MLP neurons of a small language model. Each row is named by its layer, matrix (gate and up: input weights; down: output weights) and neuron, and shows model dimensions 0-255. Each number is 500 + 50 x the weight over its row's rms, rounded and kept within 0 to 999. Numbers have three digits each. A neuron's up and down rows have the sign that makes its largest values positive.
After each neuron's rows, "fires in" lists the words (lower case) most often at its 100 highest values on Wikipedia text that the model never trained on. A number after a token or word is its count.

L4.gate786:477524549549487489495481481466408522481459435577551446521560456609477503532473477525558574387440423579568441449466546521505440489546479566412531592460534475572434457498458592480480485520536591477446382537492430480563431442499430490534569575466448461499480473469510500429493515607605535503474509518454534541624522480506469563502458522498555574433455446535506500565506512614510490544436492457549503458446465544532539522462456558514514585508511625488436428472439537460424555488490515543438557595406495440412528481572418447552486542499534470544423440515522476543551529507417463481476407491464498497497578526535532437492508465484482495490558596453419568520534500532501547493567479489546498474523576373505420488529514529585497478479543501525537527405588445534481397425537514
L4.up786:483486474475539518549469435513477413468429570467491528450453485528456466472457517500500493515488424508442442526448538475546449446526503572434548568490499543507497495442388600499450531512462590505529460391474466493523486528468589463533348513472527516542533493436566544569487546451526534404535461506481452396552542534598467614573520500510432420472509436479491458387510456515592511595485558479460592513450485515404517529502572532582493494477445536531560532528501569552455503488524523472575513528516502483479511405487522437514444502426497549474537443501502475594484501635435494506495574411504430571533520471502518580484529611423501515550492561551530533508456633524585576458551497422582491543453449569494481460567473459509472515424555453583389478457621506487473538528448489
L4.down786:442448415420480452433453511530649503496495407463481491565494524476455490449537516429419454508514442523469458547576446450484518491536523444523474468500487512475455489524508583468472472472452418388501533528538533471486590518538480502479509416515472625503460464498386599470604519464484475663569510556571501617608545537405451490502565505515482473554471547539584458471501533480474583420530507454527511509497541462544468472509511460599500518436459490558396485525583466475563499507495465573485497487492517550448592467478442475510624478442471579550493602407563517399441509472496462606540554456545555554465482454509468524530421448536485453520430485440495538485519472548460508528463538501596558474451455540513534465411522497543479484406567582525505559542478442555496566480459458
fires in: "a" 49, "an" 21, "he" 9, "she" 4

L4.gate963:481455444510457489504538480543465537427552519560505519563515517508415475494501451453514480467460402431499601550559498476594597453582452445496422549450450478376435543527523489583468531527538513572622409511502514425508573471539493544456547448557521537528550508513575464527456554456503568481480548507432516532527387556454507535509419394530523561520483525453479482537633491509525533445476492468448421555488366523518543492456593422433585568544604507481579462447480476416471537515482569569568476493400460471532539491482505467534407469550497477493484501451508481411423522506519512601539574514531516475567468464442466511557541463593468542465542454482426500482607502513442474465513529570528555471419549570539411420445555498434439495475400485469462508556555525547519551506469522
L4.up963:491489569531511538459539492521505498461484560513536476494446449493556547504457474545624497499430535445512493512472417516505514503513515488573457620332464504417471455583505490612446535506485558406501474538468498493459516487511477391547526515581609543519466469479516499571521483419456454430553489528510502566518532515512519516465470469468505451397471481566439548500499453539530464466542469496480495487472481546413686528385629492412527446468457563564437566469522496458489457466450512525517546543475430507496562560443538529544566531409543511464473518558498592366470489422469537651541522519532397449459489503484457589524525487542462558560490436457493518529497513530375526472565533507556450513487494481419521417482499547491444468454505632511511565559448501468439472521464560
L4.down963:502358437562522493510489556457455456589488487565479393522486688579490506506440514471506520433462513557478402491432517530494453491520496552477529486535476524526591545469617558441544498513518400481561501491410444518536415546573539577541541479470484515413443512472503487467435566529504546452582532512512581475500485509484489450533464489612593518491489501555558487544501514518452571476545512485495467523508438531494426463576456476609491499453550453460482525526360520515525528545493548434467575545420525444420501500446449450441483426559550378501474437485463436493446433451514566475629462483475548382595533427427499509564510435504502424534471533490580586437518521501510476525515495454542550566533448569425474482440493537503475475486537538615536549552491450531503543517488526
fires in: "to" 25, "and" 19, "or" 9

L4.gate973:499461529564439567609504520586426485538503424526544565633472459451495525550528406493511472536516559499525434530539427501578435549477484441537489481436521423473494508454484458490529483479517566515442430473531525564428510507518430562473520396536461434476537427462493453527505500500533517517508558446525477538428503554420510590609558511496475586540494481377475437539522446510535521554574477508482398475538405496492556486624520582497610520505536567495546497387538507501530485525591487551424453425536504506444413481510506516540566574436626464483575502548500535501438442468485560513295464542470478491540595435446452505577462497523544525546501536530487499525504529473557530523480406507565471514488511595500497506500475534484555433530518421445408445508493580474513538407505506
L4.up973:536581553434594473524577473547473474574504436417433515568530532395481512449517478536522501513507409600469482539560476528444491521510524465580518530516502481420533408489455510569512522474518531540529524505546411459462539552521540548385472526440493507455489522463572611527488490496520489445514501445500458440570538451480501407553368530439456424480504433566442462545502430475468460520413606553433480421498565468507460442594545585494508413496476455514508602523467557523551487515410565481471533459627509599538529527530439472505554536389528525530465451567496528471518529536493526515544495498463501548446514564408438509448513526444528452458410461558508525546524456527430496457473561421424453472544533504446428508503464354568493568486503488413562488437612550477418492558460492
L4.down973:508459454515494472389623486546524597557503518363510478562508530579463497492460486483520580492452458495451534462510498582433466445523435475480461545556477543501501447459624565386480499508491537554514476523560459521625521515584490518541515449502519438442534597492487483451473475480617528550483454449553509533513512513403400574459510441464541529548429542541466507483557476512469496468515451469516503453451546486463471490511507542509540477435522495620486492510442516496508493511439510535489370490568589560497449444444466473411488552480543493525460599447441573553583541561430512375470464520421508527395427518476521477429489507510553554492438516490441575495491507466524512431607519570541561493464514435600492551434572397486584468524493488576449493456390518484610474573523502
fires in: "the" 23, "addition" 12, "a" 11, "an" 8, "of" 6

L6.gate262:481489460527469448527521514457485507498479429515456429500597408467455421481491457566599411490531458564497540613465606545572443553514548475433499524476561462424542498489520531499478503459465540480502508448569475503558468405524486470552464485553526449459558496489496543523532611487521597485546513513419535523525546475413483520496439522616435480564521464459500514575453481625581531517531493489522490557478516385503501452588463532439428466539603545470469434661539476521484524465598476475449561480512403510569581498446567554581400510363514431589431495475482418414444531511480490535551428578497507491501556520490479491442523453508544564470532405518494485512538477604508474494573565531468546512552570470425427461507543506405523516477460510449466463579456459524476459465459537
L6.up262:493459461426477478484455461536501438380448491436599456501509471565573597513533537624509568632443430510485455527475530493549512474601538414461472479529505514526542495479431467501489445588572542558503507504484550486576475485445513484445478465416501461569613558514470435492543549382476510452511507431503381587556590446512480497461588572540430433534417582507479488520530544429552553505545459516457481433467516547561526510512518454536407437417444440403490539620428513554497612511415527559460435475502460454449507515481559481467491570533564430521443456541390461506468536562445518488520502536411448563476473530505511534522518506497513526504520564463512504552514576484511480500553490432535535504460548484443420549449575538556484573499525524565495501633431498531463463529448541
L6.down262:472380456456486475457551501606532469412448450461529488499575471469530516517474394588534523499486441553513356538455478541514486519437483489476477438587480539501575524573493543457526471545463543468537463417500566493563439508420584532442496521528542529452483561536456425467481468396491413491548470504515504657535545489472552438401514487571551466569453531487549463395532445556578470456504504487554431495404493492525510521529511454508563493567403537490497479511491466577507568479485515446532557513610554417427461532553589473451511508461530466484493468536536527579571518504457488535563526489453490557531516479575527566504469480466546487351520494540503479366536627418442543517608507451518491494492544480445474552510588419506433393552532502459496500520501577534495524435507430
fires in: "that" 33, "he" 16, "never" 4, "only" 4, "next" 4, "who" 4

L4.gate880:436515506457516517453520488480509577484454443449405515537508491622461579458507493513576640583548389507401525437555439489458531489474509482560535431414547538450556472450525435533507503431578567496466487515502494525588537634535556473547530506476541500529529525555472455486418478379495479521568554516563531527487505474488516484534489432438524488504462519617518497469548519541506541516468547543532458526503476449527451526424440402468361514509504506465603499538450448520535434500550533611466546493415489493472517533440556586549462447513462430496486442503485459514432495506513501463419437561541525456562454533560488420437463456501411543495491414589473560609489467552499493443534489471511513542510506477456498583421510404487579515529497496481559397621399409480433564561533473
L4.up880:499465525427581477483461482533556509505481433520534564513503479525441557536471484499549565522534428534478478516520537439421525451570413399588484431463468501430509448554437504498511432454566511575459551559479472442542484524422547470473440411457543548485467442575603555456469476515440517650459561586463498603456499547430486491538353477531559528530429460498496507502563497427469535521519512564476439449561479531586431426537468462475573432539513531570452543553519552578429482468608537595449449492552492561504468566552460579463476517450570468639405522497544475559509567498521464490516431520454491436475453599499507543511561458450524503478532463532484473606483511450524496492532506493431499400496543482538533454565494423482507503598482581497541521479432500546383529400486473
L4.down880:584516568562402514589401526510504441511457512549532498488561490408497447578463483592482515443525497510466529487546530460451461519407516568418536563557525540452339472491508416469543474541479501411482427481524540524564503445468566460582504560532573470475514512506593574496496461475466547493508498495451446513370556507519493492363580512512436468498506485485512543515467473524505492587555554466574565489486503525506464520368478532466519524510554495385424507540472501480419405526483410474592504500438516452523456456464487546484521577461553531543528563527373463519481474544528482423590457520551559574531535351468472457422481488541498510548518522570506511389555490494521487501484511561522488447504565572572573503505548535615541445492506551503446547525518513519384418496444442
fires in: "for" 47, "only" 6, "to" 4, "first" 4

L4.gate635:517480467425444422482531484505416493509505518481536538464503601550488514537475557476436420557511563489478483530433472528571425467471487409509445521481538434404571625503469503572515455549526497574458620507544519500519521493492488530535531431535450559454462617525574522538572472598520500521522451405547538511463570512496545492603411561531534423454528451383454406496565532528538487593494626461450506561493485570503455462452484464578478506531559490613529433495523551450447444394521473576362532488525513556538446499486531535505541461431502514474456481404444515528504534524542530506429526535484560508589520468478508508478460502523524467482479599585475473473494491384456476464492493463497588393497484505456465435553511392469479464496472510495545401447454568483431506585468392
L4.up635:458498554441607410511511454487489558552591552581420486442529534547506534603476521529472532510613498483482480492529452554542527470499469548583498541462482406392444523432570536439510534456495566547502492537481502431444580472402487479508449529460510530491577555575482507548413560474466446494403473445457453579480466554489495533436544532550482510520523529639452573554574566567569471507435468552372448487542489593423465502467461474494454525534540529495502460461493532420392450448516491477480530505500562542420560559421507582457591436436478398552375581538491537541455440521494492391447492410545574428483456475516435517494528523553524503545521460440572544472534430506437584500487507449463549493471498495499457509489435470454409550480551583454485440516424510495518474526484469
L4.down635:545443452527399485455466562559463477491528561495511459478455583468493526465513469492384445547477556463451481449529503627454504541552541534429542499536571539531464456526495465411537562540463414419540485499487465471492413506463448500519515500408415441468423385456538416481512538451515444512433584450468548507433467519522515604561506422421542601534537492482559457583527476441461524466553448496531451448617596482518563554488576506517467455447489506505514516530564479496541551560456500480444458566552555473480490411485447469564508463514513579550591439547546459441623447527559437569616540481441526532553509531484561532491504536464428438473492473547438497411533452473507541536560554523492385532452544533483499514504510634413483576527546500524486413439571564483581466529475476
fires in: "to" 100

L6.gate914:454517514599556488374558524435494434463505512421502443524581441475520505463480503526529502503619556458528380473516466525517512465580511404536439532495369583449458516481578555502501564484513501463568489494514474521550466494554466497465570518520458487542475552606587526559570600504499455469472577449605545592439520535500495546525449498525577457413416490461536465506564522499489534417590489541516493544484548433552517498532443534564583528540458493559491469555444495527461454552563538446478472502478453473488582537520526464549369407409454493477489544475509492504401532428434545506463457561551509400458446481513477488414590432542479440358524497447499499499519533559464575506437491474423474460489552506421477471508500586487484514445482464484354493565438485457449569475532556
L6.up914:486442501567490514568580438479526436450462511474517427356571508491504419436464443421494539511570441480628425543490447548519516587443581513471503494655567430543502501488488521388490540529547479603415534555460423477436473446555494431485473546623483500583560539471551453571505457540467502493476415487484477499456519513499487488543433503562613525484537484444467543540479532564546539502453564493543553518514503445458423476578498518420507464537532561568417471549526540488567575476464481475560513529407508420542427438497519502465551558545566518569506527490526509511445589434523480402497498516452517481530535510506541555536539327433479494480476505535524534473482523531457518457549539512515560526460515472515459532509498583446579503458474449511605496446417497591459551447376499
L6.down914:593506427473587530514560563531552512530464428493513522501505673551549542518541481469503553547491570502549513466521521529481498504533475462467463544574485453491524528543492493498519564446512545561512502405395485493490401567471484505514458641464633486469472514560520436498474453532420494407543458503389533520468621448403473514506550472537505498493453464481396476507543541498472465520452461507471473436476474475506488450477471418499487522568518555399482494417478520507541611512535410550423547542546416448589449493577456539542523462524508527528510463496535499569527562513506532473430422511585599570431514509645465472428487568469508468562433471518415503482510541480615511596490434468487549454520503419498480509543534477324503541441425466538530534472456426503492449514517511
fires in: "that" 29, "who" 21, "which" 14, "both" 8, "and" 6

L4.gate239:439472497530524494462513517562473519517474500591544533596430540486478481540531487458442447433570470490536546334420496444510530505554458544534449591612433535491442518469553446526496561406504477551443595519487557548581469478532477501459439397542531512474448460442463510551450532573490485496521493467482588494432519512505502503502461492528498573580518493528573420590512536533487564544544483535522512492451407491539555490536377543450600534547591532519465442424466448379486532446518539555413445505448456498442581549480556622522541503432514409493493449457509497463515559462491536510464518396474576475520486397459492505525602476551505499497532434526536462494517553475510514468547500463478639417517476410527484419497541435442475539473502515536489542445539499612506556479513341
L4.up239:462474511495587472552562426541464533553515499590475477551475512463411538553524436487505484485580459555424562504478565481419620443548469417540516634632398437518498522536500548470482532439575500564343486495471499500539545525468463468459457465492460465539473471412472581525537520487561430496512486540471500483524438511500500510550393473508408509481466515461486490491543528497507494526570500486490473558382433475503549471507483594466566527597608528508498454442546507473475541503513545611508507500516525592504556499468531577519525457369514486473439502411553538457508486459599452451429423409449548467554557418590496507498490397469519528435575482463564526493492507481435616470564560499456461429479485501452568552480539445536446484559513538478539490475536510493423550453547374
L4.down239:428500446562383592451495516557587433487410474494550543467461423499516446547470472557452482484474545459526500506502541489409471542408528555454435444550514599489578569510384414477518500585478429573577517443519517466442415488635484585476558483476494482445553527486557530540531559509546473582589590394563483567411477534508525553489537475545567506434436538523503534479500552566558502445565437424501549422530485567447508547592498502527541493427497509517548436481475507462507434578500509463448521533533476501556497447550437464459486560614546520500500542463446484476457498486488464439548599488543485453516441490491483509507566422499484411545434571572479476440476498461553454533431518510487435452489542594483475467498527501503525514576483631526501494457567396502480455423444379
fires in: "to" 49, "tells" 6, "set" 4